config = dict(
    intermediate_size=2368,
    norm='rmsnorm',
    bias='none',
    init='trunc',
    init_std_qkv=0.0215,
    init_std_up=0.0215,
    lr_head=0.00198,
    schedule='wsd',
    decay_shape='linear',
    batch_tokens=131072,
)
MLP neurons of a small language model. Each row is named by its layer, matrix (down: output weights) and neuron, and shows model dimensions 64-127. Each number is 50 + 10 x the weight over its row's rms, rounded and kept within 0 to 99. A neuron's up and down rows have the sign that makes its largest values positive.
A block is one neuron, or neurons of one layer that tend to fire together. Before each block is what it responds to, as a language model described it from the Wikipedia text at the highest values.

Description: Later word-piece tokens inside multi-piece Indian and other South Asian or Middle Eastern proper names, as in Sivasaga-r, Rajinikan-th, Del-hi, Rafsan-jan-i.
L6.down25:46 33 57 36 57 48 47 50 50 58 64 55 56 65 45 34 58 59 41 54 48 46 55 57 49 50 55 54 47 35 56 40 65 51 58 36 58 53 47 48 52 57 69 43 52 56 44 60 34 28 60 38 57 53 53 65 44 54 48 42 42 58 40 60
L6.down98:48 39 58 65 57 50 62 49 59 41 33 50 42 61 40 37 43 38 43 55 46 45 59 49 60 42 33 52 70 66 56 58 65 58 38 45 38 40 49 44 43 33 64 42 68 42 58 57 47 41 51 36 43 51 35 34 50 45 49 50 39 40 66 63
L6.down191:52 24 37 66 38 48 46 34 46 43 57 53 46 58 51 48 49 40 37 66 62 51 51 65 46 39 53 57 49 59 50 72 44 51 65 54 48 50 49 43 70 51 56 39 60 50 48 50 51 58 56 57 54 67 50 41 57 48 54 63 39 57 57 60
L6.down295:58 45 45 58 50 44 51 49 59 59 49 46 56 44 47 57 44 43 34 40 57 47 37 74 49 55 48 65 49 49 63 58 44 49 44 46 48 29 41 41 56 35 50 34 63 57 36 61 65 47 58 19 40 48 54 52 59 53 58 43 46 53 66 49
L6.down296:59 37 59 48 47 59 46 37 66 54 40 58 47 52 50 58 51 56 47 62 58 48 33 45 44 56 58 57 33 63 44 66 17 54 46 40 42 50 59 52 47 37 45 44 35 60 62 47 57 51 56 65 53 63 41 50 30 58 61 37 52 41 40 66
L6.down371:43 52 19 38 64 46 51 38 58 61 50 66 36 41 40 51 62 40 52 35 53 49 45 44 51 51 45 51 63 73 56 59 58 53 60 67 37 71 41 41 58 44 57 43 66 54 56 61 59 60 43 58 34 42 52 34 50 62 36 17 35 48 37 58
L6.down530:42 40 67 56 38 48 47 55 67 53 60 44 43 51 44 61 35 44 57 59 51 61 35 32 52 54 42 37 49 55 47 49 37 48 50 45 40 47 58 56 40 55 31 50 34 42 30 53 58 39 66 41 49 54 58 31 50 63 61 61 59 52 44 57
L6.down684:63 50 43 47 51 59 53 58 57 56 63 58 50 31 46 51 49 62 42 36 61 44 62 43 33 63 30 46 57 68 55 63 51 66 36 44 49 38 55 32 48 50 53 53 57 51 38 66 52 56 56 54 60 69 59 54 43 41 69 53 53 53 83 59
L6.down1051:64 47 38 46 57 44 57 40 56 26 64 71 36 66 60 67 65 47 51 53 53 60 46 56 36 43 55 56 66 57 33 60 43 45 54 50 67 68 59 39 43 56 58 47 75 40 34 54 57 49 53 44 48 36 75 32 52 37 61 58 44 41 58 45
L6.down1064:35 28 43 52 56 53 51 66 36 50 60 66 64 66 48 47 48 49 65 51 48 75 39 52 49 40 50 65 51 61 53 46 28 42 52 65 48 52 75 46 60 30 53 62 36 55 51 40 42 56 42 49 42 47 73 49 54 43 38 54 53 57 61 56
L6.down1152:68 30 64 25 62 41 62 54 60 68 59 52 55 35 52 52 60 54 53 49 50 59 46 26 42 45 47 49 57 53 58 47 41 39 58 38 51 52 69 63 52 41 53 41 62 32 43 56 57 37 60 53 51 41 53 52 46 50 70 60 46 43 65 44
L6.down1342:52 57 59 49 49 63 55 67 47 42 50 34 52 46 61 29 63 43 51 65 56 43 45 55 60 57 53 45 66 58 50 47 39 63 46 60 44 54 37 38 46 57 61 51 67 55 38 57 32 51 37 60 64 45 55 52 61 45 42 65 42 56 53 53
L6.down1612:51 41 39 38 24 63 54 54 85 46 65 69 44 48 44 58 60 37 47 63 51 45 51 50 48 51 41 43 49 35 17 62 31 62 35 57 38 35 44 41 41 43 57 45 63 37 56 48 60 48 42 41 53 53 54 59 51 47 50 48 25 50 62 39
L6.down1830:42 68 61 59 55 57 44 56 48 62 45 53 33 44 70 65 70 57 60 56 49 39 59 61 57 46 56 48 65 45 47 43 57 56 45 39 43 67 42 58 60 58 46 37 45 63 49 39 76 45 42 41 48 78 59 45 53 60 40 44 41 35 44 48
L6.down1990:54 43 58 63 52 60 55 44 33 60 56 63 46 34 66 57 68 33 70 40 41 52 77 65 40 45 59 57 54 43 28 51 52 58 51 54 41 54 51 57 44 57 40 60 52 56 61 57 55 52 67 42 41 47 34 57 31 25 33 48 45 64 49 51
L6.down2268:31 54 44 49 40 48 59 53 55 70 35 61 46 36 62 42 56 56 50 65 14 34 33 53 60 56 49 50 49 52 35 71 52 61 53 59 44 41 68 48 68 35 59 48 59 44 51 52 48 66 41 32 52 48 46 55 52 46 53 64 40 52 60 49

Description: Final word pieces completing South and Southeast Asian place and people names, such as Del-hi, Pun-e, Nepa-l, Kh-mer, and the word Indian; weaker on assorted mid-word pieces elsewhere.
L3.down1549:62 67 33 51 49 36 56 49 55 54 55 42 41 58 57 44 47 42 64 61 27 34 41 63 50 49 54 45 47 63 59 54 47 29 63 58 65 48 56 47 57 53 42 50 65 49 37 27 48 57 36 53 32 57 68 41 67 50 76 33 43 64 47 61

Description: First pieces of split words (don in donated, char in charm, inv in invites), past-tense endings (-ed, -d, -n), and died/death in biographies.
L2.down580:33 34 71 59 42 50 50 57 37 49 51 61 57 45 53 43 32 40 32 56 48 36 41 49 40 46 50 36 48 46 48 50 41 36 38 49 58 43 50 64 51 40 53 63 62 59 56 39 50 37 60 48 61 43 50 32 59 29 48 57 29 50 64 45
L2.down789:55 50 35 56 45 46 54 57 40 42 43 54 35 65 63 47 46 48 54 45 25 53 56 32 66 34 55 47 61 45 66 36 46 55 53 41 46 35 62 60 53 52 53 49 37 52 42 49 57 65 40 52 50 57 61 47 57 43 54 62 37 28 50 36
L2.down2245:52 44 54 48 59 43 58 55 54 58 48 46 58 30 40 40 35 61 51 53 47 57 64 58 48 43 56 58 49 47 72 41 39 50 47 46 38 49 72 52 57 50 49 59 64 36 60 46 73 53 53 57 45 41 69 53 31 51 62 38 53 64 54 56
L2.down2366:39 59 51 55 56 31 59 74 54 40 62 52 55 57 51 46 59 45 44 61 43 36 39 53 50 47 44 47 53 57 37 56 63 35 62 49 45 40 54 62 42 53 62 45 53 53 49 60 53 44 54 43 62 50 53 63 72 29 52 72 42 44 44 53

Description: Suffixes like -ing, -ed, -s that finish action verbs of change, motion or extent, as in breaking, broadening, extended, moved.
L3.down1459:57 65 60 59 45 53 41 64 52 53 65 48 32 32 39 59 48 27 56 42 53 45 60 62 55 37 57 53 40 39 38 46 52 38 64 54 52 55 55 60 61 49 49 48 50 49 37 38 51 51 45 61 51 55 52 48 65 66 54 49 49 62 52 55

Description: Final pieces that complete a past-tense or intransitive verb in narrative text, often split words like fold-ed, decay-ed, swe-pt, plus particles like out or back.
L6.down88:66 55 43 51 46 46 52 66 58 51 66 59 42 42 55 63 57 55 52 53 36 50 44 54 50 65 24 39 68 24 41 53 54 55 59 63 46 41 54 49 48 50 42 42 35 49 63 55 52 52 41 48 59 46 36 51 40 48 51 56 60 81 51 39
L6.down254:54 47 59 45 39 68 72 40 55 50 50 40 56 40 21 30 43 63 50 55 55 44 54 31 62 53 36 48 50 37 60 54 55 59 53 58 44 37 49 58 42 33 56 47 54 58 46 49 29 52 56 62 41 55 45 44 72 49 50 58 57 60 66 59
L6.down633:19 58 63 41 36 54 52 49 77 62 46 47 54 65 50 34 60 40 41 45 45 66 42 57 30 44 49 43 71 55 50 33 47 48 63 64 40 46 45 68 69 39 47 55 42 50 36 41 45 56 48 37 45 36 58 45 54 46 52 43 44 45 37 60
L6.down648:54 32 43 74 43 52 48 40 69 54 59 49 58 46 62 63 30 61 54 44 53 50 56 69 46 53 38 52 53 59 51 51 59 51 61 63 59 32 60 60 54 48 55 27 34 42 63 56 53 36 50 68 66 38 47 42 48 55 40 68 43 45 35 56
L6.down889:53 65 61 65 67 45 53 63 55 51 57 40 69 49 39 39 46 35 61 61 49 42 63 45 52 54 47 43 60 37 46 42 51 44 61 62 52 36 60 51 47 43 58 50 56 59 72 47 58 42 43 46 45 42 49 51 68 53 73 68 61 44 49 57
L6.down1067:45 48 46 49 51 55 49 60 49 43 55 65 74 47 75 44 46 46 40 58 41 61 48 48 50 35 38 59 66 35 53 38 50 48 43 42 46 58 51 40 50 37 54 50 58 56 38 44 55 47 42 36 42 41 44 60 50 51 49 45 58 73 59 45
L6.down1149:48 43 65 44 49 50 41 44 58 37 48 38 40 58 49 48 57 40 43 49 54 46 56 51 59 57 40 39 55 43 49 62 39 51 44 62 43 51 35 47 47 32 47 38 52 45 45 48 57 46 55 49 42 57 59 64 60 32 39 38 55 60 48 55
L6.down1401:53 65 44 34 53 42 37 28 49 50 46 58 48 44 56 40 39 44 52 52 52 53 62 37 30 59 52 63 61 52 35 53 61 61 43 38 52 41 47 73 62 52 33 50 50 33 58 51 53 55 59 50 57 66 43 51 54 67 67 51 56 46 60 18
L6.down1469:41 39 67 68 64 65 47 56 49 49 45 36 73 46 48 61 54 36 41 59 60 28 48 66 61 50 52 47 46 35 33 52 62 47 60 52 37 42 44 49 69 56 69 68 66 59 52 42 56 53 48 59 50 61 67 46 41 44 65 58 62 45 42 65
L6.down1697:49 59 41 59 46 51 40 56 52 45 51 58 56 64 42 56 51 40 56 60 71 57 64 40 59 33 34 52 52 33 53 31 54 51 40 61 36 64 64 36 50 49 70 56 48 52 54 46 30 43 65 33 52 64 63 65 57 44 38 54 48 55 60 35
L6.down1845:46 58 53 57 39 51 68 49 34 60 63 46 48 53 50 52 66 39 60 42 52 29 46 50 51 33 46 46 29 61 63 48 72 29 51 52 68 53 37 50 37 51 39 55 55 55 54 64 44 49 56 64 51 32 55 57 47 52 49 31 41 59 55 74
L6.down1953:64 74 63 52 44 59 49 49 38 52 46 53 51 56 47 53 56 46 38 61 42 52 50 26 69 33 65 44 52 31 54 34 65 30 29 50 60 57 50 55 54 31 36 42 41 56 69 66 50 44 59 58 55 51 23 53 44 50 37 48 48 47 37 47
L6.down2009:61 84 35 48 61 38 38 27 46 44 49 57 47 62 48 37 28 32 53 51 60 43 53 48 58 68 47 35 53 47 54 36 31 61 49 41 69 56 46 70 64 37 50 32 49 44 44 62 45 41 48 37 31 65 58 54 52 75 43 44 50 57 59 43
L6.down2202:50 51 31 44 47 64 55 34 50 48 32 60 56 54 46 35 43 48 48 40 36 45 43 54 36 45 57 60 45 45 50 60 49 56 37 47 33 75 54 53 61 23 47 44 41 56 55 37 65 68 59 63 43 59 48 47 52 57 44 73 32 42 72 38
L6.down2245:50 37 55 41 43 49 48 52 64 59 64 55 55 41 68 60 63 41 46 56 73 53 47 40 41 59 49 45 61 29 43 50 49 47 53 40 45 39 49 52 49 45 47 60 42 57 53 59 51 43 47 48 37 37 62 58 47 59 42 49 50 70 51 63
L6.down2367:48 75 58 51 64 48 44 45 64 32 58 39 70 53 74 59 50 71 43 47 43 65 54 56 51 59 41 53 44 37 32 39 59 46 66 33 42 50 63 27 48 40 49 44 55 48 40 37 45 38 68 41 54 59 20 51 56 51 52 46 48 30 56 54

Description: Early word pieces of multi-token proper names, mostly non-English people and places, such as Abdul, Moh(anlal), Mir(andola), Z-ih-e, plus occasional common words.
L2.down130:36 37 56 44 60 33 58 49 55 42 52 50 82 47 47 33 54 36 45 66 57 37 50 44 53 41 47 35 58 62 34 51 54 36 56 60 46 44 55 40 47 41 55 35 60 51 39 45 36 62 43 41 46 45 55 49 41 46 34 63 53 37 70 70
L2.down1643:50 43 51 46 47 37 43 51 67 59 53 38 63 58 58 69 64 55 52 49 43 49 43 39 48 36 56 45 55 35 50 55 42 32 41 58 56 67 52 49 43 40 50 27 59 40 64 62 47 57 48 50 29 38 52 38 56 60 51 42 54 40 29 27
L2.down1870:38 52 62 52 42 49 56 48 32 55 51 50 66 47 62 32 68 46 33 64 49 50 62 36 51 46 64 52 75 51 28 44 46 34 64 44 43 65 45 57 45 48 56 60 73 34 65 49 81 49 31 47 47 72 65 51 48 38 56 46 40 50 44 51
L2.down2336:52 39 66 38 33 51 68 44 37 50 52 59 60 62 54 55 39 35 62 60 41 66 46 44 46 55 36 52 46 48 49 39 59 61 38 35 28 59 39 65 43 47 51 35 62 61 46 36 50 42 55 33 40 47 49 55 44 58 51 42 47 43 47 39